From a checkpoint of a small transformer trained on Wikipedia: no position embeddings.
MLP neurons of a small language model. Each row is named by its layer, matrix (up: input weights; down: output weights) and neuron, and shows model dimensions 0-159. Each number is 500 + 40 x the weight over its row's rms, rounded and kept within 0 to 999. Numbers have three digits each.
Before each neuron's rows, "fires after" lists the tokens most often just before its 100 highest values on Wikipedia text that the model never trained on.

fires after: "o", "as", "2", "1"
L7.up724:565581467537506485454429462519500498525496479558453464503494483527457447540425532482480503487492546485463458442512509508450506473501450459484512479470497465548522513501510472543531419570485437449487487516512555491474469548481453416521568511498417510455453520566459509481464512507591569558479555540517471438520518569523442503501442472501483417496502522563487492426519527511568572432508544457551486554533483486464486493522538481594503503544517449528438538549471585513488428518493514
L7.down724:410497523488513472549513599499521549544528512463454560500599520470456537414518490458542516463481409436467551561484533447503491490428464500504558479520548456562483523445542471473504509503468547466540579485490549507495580431516569540516449463460474570468493512476503487540491520455477451471479414503507440473517519561448502510531452565549495502470579447466539558484500500464465590491521569478438538473456525482489507494429464524474509493479481542551515519459533472488505477513498506

fires after: "er", "L", "gr", "Al", "ar", "Ar"
L9.up285:582442512452551459543444542466528501469520514523551481457538587497535543552542511529523453495524511522498499472457436421453521502575533468592461495481474497452477517537548562489491484478523488468465481487446509504565537532408451524485560569523584457562515508529543443498582496499531491444513552478556503510466472483540515529511475477552485548487478582487485464426544462426544481490440493476540444477568503505435517464501511483477466445552459530509528426529444448537532509490478554
L9.down285:530545517489538457536541511563558458477479463423458542447481561496515530523506539504614547495504514505491502513434495523450460477508505529538439541433501452430474538525494557514411477431522522463555543416537469518467465533422515521491497456485534537521566581449519492540460483487455561505520522496511489458391557454483508537577434519457500526510529477485494479560525537517496454468508526490444468513476491479549516511567504464421468489450495512528521479613531481515489558458448498

fires after: "ar", "an", "Ar", "le", "ri"
L8.up141:496476529472627471507427549468458532439521492524494553453556476525448618530450517514456461507541533493485501498508486471505487501509550453537459575573462495483570431487506457467525540568434541474475437518555529515507485487480494537485510507559486535455500485442521490522463477498526429485606573518499473499530503466547442539475439444466495472507473445455483554510554502474514467498549502449445505462561536595429471507528541456472448462524456542532488521482452554516484481486491558
L8.down141:505497491469572475479568530586533539483487567425502508470526497529562502552493511442520515456518531486527476514509483533509507430469550438533455545510433462462530478448503524497487532475533483469509469485580461521505540462449510476507503518495570531470539530562498513548610481434486563527575517525444488522478573515505521497500466577416464494494519505524519445446528486520527480552516545426525474464507441428510486441506455527524518463487402529378476521470491487525429436535490434

fires after: "f", "F", "m", "M", ", ", "ec"
L9.up571:455437503446518521501414447372572507513482486405557568449494480443525530526451532555527565534499478432477519567542500473561517563502505549518473515464492551478499518506620471493502474514531504547488534499538489545457555477403564460482442522516498514537484575500478548478536442547462514528595547528569489457501508485522495471545530467498488569472522467500527500471544502546525470573507483484493475443451544519541486433496471451539492450514453486499545494495459457480511497491537481
L9.down571:447512439453531506520601512544542514546480492517468498521483496532472553504640505476507582458490485513501536556487583505482501458511536471514484428527512470430526594515458492511516530498487483526406530501461480473464425614474523474553503510473480472483520500519460499517566527482468500549516462507528468519479553462454501521413549467476510437431475413513449483477534455555516451555489548484473476485487518435495484456500470480446566460578553523525521446476513523538503526438545471

fires after: "re", "e", " ", "as", "-", "W"
L5.up504:534485501558506580539490458491560516515515401512513483498508493483485521443410497504486495556595503411495465486517540516486460513455498517483513501523492525470487541492460500497573541486478490535474509454511508538520477459406447527539460504465459454530491465514502488500396574521526476494471514498549518475431460453484575554582514540526451530512496551436568503499486418430588515518521455484403550563545470513453433551503472434532486452541495477467553506457474531516470510518513578
L5.down504:472452539470449506448555474526486530569538529534450489525526466527461533492529557442544525511494467449474425447529483513531533490483477558409496508447519441455542420442517514458516526436552453505505481439504450512468523487552600432506495466495505564471514514500509545512521519618473488460595457485580491531502467481527462458464444489398506451470516474479467547473496543534459529485496493508467494531456552559483564486513542517505464515482456502558500473498552588549516500462423522

fires after: "ar", "er", "i", "li", "u", "ur"
L8.up348:471467492436536495491502575442575517544500458431478531484572496436511493482448496501533427492495524487453503476526454431465510515522492517520541455419515473448515510491456556457537533381464466496526579482523541530510519494547427445454494504574553510489503524497488511502553501569466480436468549464554463556493451508524505485471518560554452481476498499496540533568548423493525512430433455575483545531537435548451473474487551462466494491529470442534526470545519493566544436458523523
L8.down348:600455468479455525520455451537449530430570463465527467448493502463536580458503474497519467529456482528447506507492503462493502491432574515551450525559462460481484509555475545492506490473540481495558505452541525503489445457444513528561497475468577505516496526545508530533546512496578556516486403446485516522399427503534591496514456529483491535535471520457443484563439491572512474478491583437511528454535533452486449483528492523513429444481523542483522497524549517500496484438569551

fires after: "B", "E", "f", "F", "a ", "| "
L9.up21:578417521462547434536477475510567503492513522451536469483548485476453544520507502537494552486530516516483439460532486460476481585518490457522490535495444472491446561500491456470522478461494498518519493572464485522530518519483531514468421446485529579525505466558561507530472550512506486505568581526535449511480472504535484414565529534403538539510489429490512500542468461489522527555462576514482400468514517524509504456438546459474500534464403505510501592504412510443505517452455434
L9.down21:483563535469487517506572519460501521528476488531546533524624523467438516461499528470488573506499558577444451545542516552470439520462549476551430505569551486525572433539445482516504485536552469472496493543522505551487564454488510483515497549471422455426468501495474478533564445558458491507491500543479549496526566521455540511416538462595428460431523483505468476508551526477419487468460508520484457488530538563461483467471470491478472480478527485445430497480463483508436463476509506

fires after: "w", "o", ", ", "as", "is", "ou"
L9.up388:473582466485553482562491503533467470515472541561504532461451475487514371428472544567511542498433463459386477477487497509518478542489493423458480498514523485497492521506455454463507497543414543499453540543428513487497467566447525479441493450489551492563482537513384540474509526532509458489517461520482517532466474535486541518579527545624526513506491508507508449466545505544569527497469506495544440511522492581523488496514478494533549513512452487438507516479457479540580467475545518
L9.down388:433500506520491462522462551478506537451572476481526521506523494492472604479501485567541437513502478499487556621493509444500519361438496505543509552468525531544492537479477524485517509472568502501514550522543555499513454525467447445594471431448504529514508525463489498535439506465431496445462488480560523507495495462474528433486543557433477555480477455446558530479518502515499567480504486448552512417431579467548509498500459469485509497504461521555433528469557534495560467493468487

fires after: "'", "the ", "(", "| ", "Th", "th"
L3.up443:508365496483439432532446488517460537455501554480506533471496467514561521532539537529468505518461453522505501511512449420582498493538458489493523470541559457441564470509513447522491490489540488508468479485492573556447560494487473508537464541552485530506422502487530532400500425478510478496477567536538484571417539514554473505478494501423511558480520523515522521499443474454520506472469526500459547427482464435470525494441518494513464453485593513550570488576461562532510553514523445
L3.down443:484596466544481539498523498491546487558510416502529416530519534521513500491487414468522529412542543474470530541440508551479492505479510542527475533505467514547488534525513534520493546487501569482547508527544424450508418497542499466422542419454562536504522489484445502621508518526534547480480499447482516459583523505502492482524569481528470409485484454482462433463568586576482547472537503485515470537526537541484513490480410517448497509470460516445498531425500478467463480472509474

fires after: "| ", "P", " ", "b"
L3.up330:515508533526503421503409472500475475417482497544513525489540536531513545539509442555426497460416533530439429617540448483499482534491493512543456563470485426529545492472508552496416486539554511578468540507533553544487547478553532458541522472469460575529536515464526491504517467439483522488488501550505521483482471463549515506582500473511522538531531538516493483448463493515506534516513525493466447467494452473557527525478473436459457474438494592563469548491461523520546517572444415
L3.down330:480562482546433531462535473503467473542544425458514560500499439483492473513503531472551536476580514532506570381545570448504446468516545477437556418570462532534518471511494470520586468437469543470480525464497477483497496509428520525435493485487491502545481520488522532514487518557537532464485473499441448477503484580488498504421485492498489481511511473487539464522519507534503429482494468537520560533516458481426466499505469594513549484511564422449558516489535553488409524435573484

fires after: "| ", "os", "or", "m", "A", " "
L5.up834:492520555487520471526498488452456502468508545481437552542562585540524482506540434481457475530549500486498505498512509481493489472528463498558440528503519536424496489556582485490506512504569386515514453582500519557524553474495524482530545528515470523448501464563505556485519465469453557538470456491556517460502530535530516550481557532472462552381544533484462498504415427578485447519427545465435458459534527478512558432508435473429512488466488513461546499496484423505478458465499487
L5.down834:444512430522466435565444475496539508548475465475539513536476508504495495444480569505524578494563475492490489489487485470526537447460470527452558497533510551566469474522412503500481508445504595480562519486523488501482435535460446568447518469509555511548454499527472464564478527483504518405487466511372523460491416476527514450483454470490460509541533522549485557501571555429507545469531539463531478494514451499435465574584455510516480446503472504454506462480492551539531533467548525

fires after: "ep", "di", "c", "i", "t", "p"
L11.up235:510533504532559507523458534494539512569481507446488459510495508580489524532456566513537527549447490517480461489511497548485470450464496485483505563464587455538505477555527507530503469484497437529497467527499515555532425463506572498518518431535472527460499397479464501488570483453474424488567474467534518525430571464543484533510497475497499522461502563475481441563545508445487406482565491500539468575408477537522501414463507575462499503451449496484453545538511563483480586529494429
L11.down235:489589461442532430534431506508596503548567532482479479545507540534466541534508496529442509508423573483533592494545456502495517507476447473572502520536546562521427493506510492533501488451556508449574507459498442470535518467480515409576517491412455490510477536501529506485491489498497558453508476459483506534476520469479456533478516534433500466523488490510525529495546524583448519574452540494487437462477564496512457443497570440433505529530509451575454523430507451526505541471502538

fires after: "t", "o", "ol", "m", "our", "T"
L12.up941:498581523511497428567482532488529468451487497484501478521502435527586513453456482488590509482460436464487527482503484525505507452521482488576470433466498463492506597406449455485529498473481507458444478464509482535512540488542536545529464471431533517494500526465492540500476591516513497567485522491541497548473509512487529470557527504460460542513424468511491480401446562524550497452479500530577484462476483544530440537593480495566565525507499549514509530468459539476516614557495580
L12.down941:543523492484470511528469520475494512550475532478525533441490536557519459497458505517454504478510516512463465578431525502549554429497528552481510491530540462488470450555431422447459478433514434451498509520485508483475451538488512524563536434541505555406563491529479536516518500549505527440407496474551558411483410440533490556487422487471499496513538546537486576561543463501467536576536570443505469465529451440488519529492553491552478531507537540482465434464537515498442464528502527

fires after: "ec", "p", "c", "ep", "D"
L8.up277:549440494560511451517493507463446482468546458514498484531549474556492511523504536539496478500468478485567454515500531478563462465543416472507517527465606503555512526576497479546503442501527406424500472489443475471491586433420522550508497559531569493541485444405468471511507499510385518487519507472511531526511545453512475535522513418500501506520534486448531486457561512512529526530480461535548566533446485544540513478434529550559512450525539429575540513561488483482527526487473465
L8.down277:466556514485488452494476546519526544550508487506460573523565525492437498513472421469443531454547508494521507552457534598536491452480466483534543449453547509533450496548548483494528521434447548519513515514485468510487497530461503511486542549497453526530532508571504523464507525488539463489467449507478454499446519459448466462388515549431451548518445405476530514589509493446555596453516497535509433446525452464559526449562494446524521477510489518515512547461497474492522622533481483

fires after: "m", "f", "om", "ow", "W", "| "
L9.up471:514463479499525456595492522506443536501402518556575464531479524515491536509520497525407473546546523541440512464439478490525510527445496534552430523475429550498440538456613462494519431472408551506482491460519523578510554515567504522562493520498497521560493542418547480535453536472543495490545525547455519473448511505497481503434453464431490553544522452471516468504485450463525514480483473531497444457490464460431472467498511485471510475511432497501489516555505502554570583482500552
L9.down471:506515526503493523552593532440447521538480514497508516531479511447521464511429470609465515403503529523537488475516478474432412506479491483524509537600457510592462505584483552545472474535488440521436540422490503458498497475373506525534518512516467493510498565430449491506451458537455569533533509539513525453466524457540520430476467471533481487504554500516493523564531509512506465491475526528493456475508539541511481445505507427601469502524478554540485477488482520568469549551534490

fires after: "m", "os", "ag", "us", "i"
L2.up803:479492498515526481593458458427468403466525493488520484477479517466528573517516455493472496505483528499458458506524516508522531464540538462520503554557473521398478522474551516491541549485594482511488465570473511497539593529449471587499484527563464490495550445489557439466454480460452555486515478505489502459431524579386544548561514545475491521453486470548521474502542550460508465453481465468495447474506473488508542524544472470546524550521474573491544494514551510506444415418498549
L2.down803:514559434467517498449481495567494500488454453468553514485539527477552414410521504614504547526528438459503458494475478544514492471606496573448504451524468492514548481545489511500596460556462430501539506546571467452491566416500509457452498486521559530555429534457475519557557532486486566450488491524473538451509485528493505442505526470472469525534417483502489567502454515426527535518552524485573486460454482518517556480507549517562493511489520524530511510436504472448521486487475491

fires after: "th", "ag", "A", "'", "ot", "I"
L2.up89:504540484546553550571476487530476500461470480563467502439491459567533487540538549500530506517452456559508471414493426379467473509555512459512467523524478533490510566465515449535485568532531470504430443554567538476446513517563545506541482583486530512486523539474481560452507487527478468464510530505508562481508515442524509525413435492472477531507470522501516501500387508497514467439450481435493438529528509525530523470499492538492426505456506515533394484621484489493517534512535501
L2.down89:482506513507484483557524451470520485518527468473532490527469551462514477453541494516473525469533496535491541638487538542562553521432499592510512474421450521560533445493561540513582509431494533536519511436461523522504469517484502472503452394473523513475437438446477494555496500518520527521470507507534457522569530499475500519577581524492506492509477477426511458472610513523507555543531478547478521505428501533450460486472511483490609520506503426489571478422491492493489434493469457

fires after: "f", "G", "th", "&", "s", "C"
L7.up369:487516500511464506496491531457455576476511527463528478447513519545443569477471514439510461510547485469446462469477451425458489532555547452507489463538578527539591527573549561502527469482445476499544518541544520482465502445469548451497455537495547480530501554444554484503493473530549482498521526474505473462506426478557501465549529533469486551475471450521510473499430628443553463524536502460459464480487537577477551465551492543415526458412447481466462474524486520465549545534437460
L7.down369:497626440443502517501503526519525478518535535518524468522501545524435442477470522473455533460494470453537479504523546535467403435505491435490553522454515498600496451501450498540430551452477473490480468480465483459512567564476552565487479440486520499501526467552473577555505505513491463549534541441526527439531627518428495551552538441514528416510521535530535492483472374523488524431510514434546528516560493462528516502474494490500494538471505530493500506501501468489475478505453477